config.yaml
num_hidden_layers: 21
hidden_size: 192
num_attention_heads: 2
num_key_value_heads: 2
head_dim: 96
intermediate_size: 768
vocab_size: 1647
hidden_act: "relu"
norm: "layernorm"
norm_place: "pre"
norm_eps: 1e-05
positions: "learned+rope"
rope_theta: 10000.0
rope_fraction: 1.0
qk_norm: false
attn_scale: 0.102
bias: "all"
tie_word_embeddings: true
parallel_block: false
init: "normal"
init_std_qkv: 0.0361
init_std_o: 0.00558
init_std_up: 0.0361
init_std_down: 0.00278
optimizer: "muon_variant"
learning_rate: 0.0133
lr_mult_qkv: 0.5
lr_mult_o: 3.0
lr_mult_down: 3.0
beta1: 0.95
lr_head: 0.0037
max_grad_norm: 1.0
warmup_steps: 200
schedule: "wsd"
decay_fraction: 0.63
decay_shape: "linear"
final_lr_fraction: 0.0
batch_tokens: [16384, 32768, 65536]
max_seq_len: 1024
doc_mask: false
z_loss: 0.0001
train_tokens: 305200000
max_steps: 9631
dataset: "wikipedia_en"
MLP neurons of a small language model. Each row is named by its layer, matrix (up: input weights) and neuron, and shows model dimensions 48-175. Each number is 128 + 24 x the weight over its row's rms, rounded and kept within 0 to 255. Numbers have three digits each.
After each neuron's rows, "fires in" lists the words (lower case) most often at its 100 highest values on Wikipedia text that the model never trained on.

L5.up389:144143144104118087131125115115129100173163118090150131131168119113098142169106152115107150167135119129133086127110131143095136126128139084165121138163115127116135115195129149097128101119128114104091135100081119151144099115108102118114122091114167112169169149137176085159133150150159133081131088149091115124140132140097126119141112125117170161099114131145118123108131125141119102096139
fires in: "full", "you", "one", "contest", "your", "five"

L2.up754:131101132128156144151100145146132153131166096145131138134112109152139116123098109131139069155159084133124149118129137110112073126117161133084164160186134133098141114157104108163135107113102127155083134124155182128118093135120144109115182137135128122159133094131144123115187133105128116142129130144119161111131129142134126131117108084153136103108146121083123200107114129088132108152116
fires in: "general", "based", "department", "junior", "career", "college"

L7.up86:138108160170126109140118129159114128151137160056106137158123106125146123136170076116131117123128091157136109154131108108109116126115105143129114169105133115118102188137132113133156123108114118118121095122108162170146144114165101143141123156121107086120134132119163138167146149105070133142136051121141104109119136125160134129116134099107105167145140136135105127112148130133090171100144
fires in: "1", "3", "6", "4", "9", "8"

L2.up652:107111119173103164088148161149081136142135126179126087100154121136128174123153122144107111132148144141112130128130131159099114110132138154097143128156113134140142129161119123147137116152153111104126104122113113171142151134160089129141120139117132084140095133127130158103129156126136126112138080111109105105141074110124149151110088140107135093111145099093130111108130106186136088115155
fires in: "early", "long", "well", "followed", "back", "land"

L2.up765:104129135148124113121125094147128106169155089104144120105135196178154094106122164117135081162156151105128120193142141157103101106118124168091124102156148110132096091112129171108095118105102111129129155130155186131113138117116124125113120125115105122089096098144123142166130092106140133118113133132128110102123118097133097149146160152089125142113148105108175110082119110134088128096197
fires in: "total", "votes", "record", "vocals", "career", "records"

L2.up133:095144115131152107082126108168096147131114097069122119129173115142105142122145140123143132169113139159129117141155114086119155108135110150148102093118127148135129147131093082095122145127111131122136140109133163134125148143116108110138114165122122148140157159171142123154135174158147115120116100102127111097112126126106128108115126188083131137133119091098121095101087137080131104182151
fires in: "company", "family", "film", "series", "films", "game"

L2.up78:126136112140104121103132127114182128098130111103163133102138155097135150133138128149110132134105120121108107084139114103112159115164133151149124126143158121133143152148116100125147144145119113140096100116151057130121124140119079164080127078104085155092171144168109137131112156122137133121150113141141123152154137118091127170131093123117092122127155100177141105109123101154127095133079
fires in: "well", "long", "english", "black"

L2.up576:121164168113133132128147107109121138122131121148118114116165140126172146102156145103132100120129123160133135152163113149126151123149153110146049137155087128116120147130106099089126108109146069120145102159126116099127149130100144100115107157122129154122158133131103101086130055129148143134149147139117121138132102102133145139093138141111084106103097108149117097152130130071093144155110
fires in: "film", "life", "man", "films", "manager", "discovered"

L10.up600:109158141083105116073133093161124154133151109114151159119158124150092151102129100127159121099116123137127097136162108123131154119145137152165116099088184138108109082119151181125119124131156159139115139161161099138107103160083124135163071139118164128144107145086093141137153103085142124100121156155140138142117171208102150113137116154154132132123103119129125103092117129188157138127171
fires in: "suzuki", "a", "large", "always", "highest"

L5.up417:122157133140109150128156127167176102139113136132141096091147108120125177116107125117103117126124118114146145125131111132157124154135166169179115157153112178140119097116147127118131079126134185106138119130106111096164142109115147105122116135132133137098099106108125180146116160156127163094090128143116136082156137098143181130131086118153131172125135142116132119149147160121133091170075
fires in: "he", "scheme", "treated", "zheuzhyk", "she", "increased"

L13.up608:099121100106103122158116147092161127109083107095154140106109144102133137138168148116123179165139128138167145155120115138153114141115152133134112172150161155087101134103127159141112108107124134121157124109100153111145147142135161097154147086153108125137120166164118127159160105152110117156144158100084102142133112089131131078150077141147116142134083152145151100154107139118139172143112
fires in: "the"

L9.up663:136120105152166133160149125125133111147178177082095090131141108155128134125113161099126173152121131155138105136153146144151109138158119117151137109136091138117159108099100144147112132116099141136120149136080130132087180132114139156117116162132134117140097095164168167130139172131127106119129107125130101062105133102150126100151141136159125148112114145117061120150118119125118123127172
fires in: "he"

L3.up5:146127158148124126097131160108149137124104092101147140114138128161134143156163145146085151113167143139152143121142146119137146148153139131107134126140091105126122147127136101060104103112164123143199106128181191101135140104140136121125165109048128132161108102099092128170140174132151155115095116136127107124105144105123109122075136094113129131109067107119148107107156120142122155139122
fires in: "music", "built", "joined", "appointed", "appears", "photographs"

L5.up442:133131100112116134090091141194130083163157113135125141111150097157128153098172139098163161126160120147150124097134155144067150142151084136111129161128134116111104128141192131062087150148141117137144132128133152172107077166127122133168119101115110143104150145135139135135144132091114112141147101142104121142153103115110145146110172140165121120114128147091142156151107119101083131106110
fires in: "middle", "museum", "late", "magazine", "miller", "magic"

L8.up81:102142158117188156119157127098139135135136143086140118135132124137120118108099202161115164130110126122125105157123136140144122101155109142132116118119086133104133141129136129102147152117159136134103086140156134103137139107135088132136131088138132181153104099104112116134123154097124143156133105153091132183131135123149166127097176105103154164129126122081101104103106116126105091136177
fires in: "of", "published", "originally", "canal"

L2.up435:122128107090137112122160080142125128157146111078142158102123126128104143098135160150114141131122141124123101169137093125147153142106099102095097090112134072126112110136128108119179129156156151097159128155136125128130165102134170111122125161113109146149142157115158144116119154104157172139141167119122135130123119134129163077123070142150100152126102163148126163191100129121111114110137
fires in: "the", "october", "january", "behind"

L13.up708:137122118127124156121085168201146111129166122132146082116137127182125140106136118114132137074164144136097096172077171091180121120148141123127100164134136068159137142139130108105109135102132138106115142135120117146127141125133157121155142107087183136120126112133104129111133128134103103123117165122164103112159143087108145166168172132093144183143143123108106119097117139126127123126135
fires in: "by", "become", "because", "at"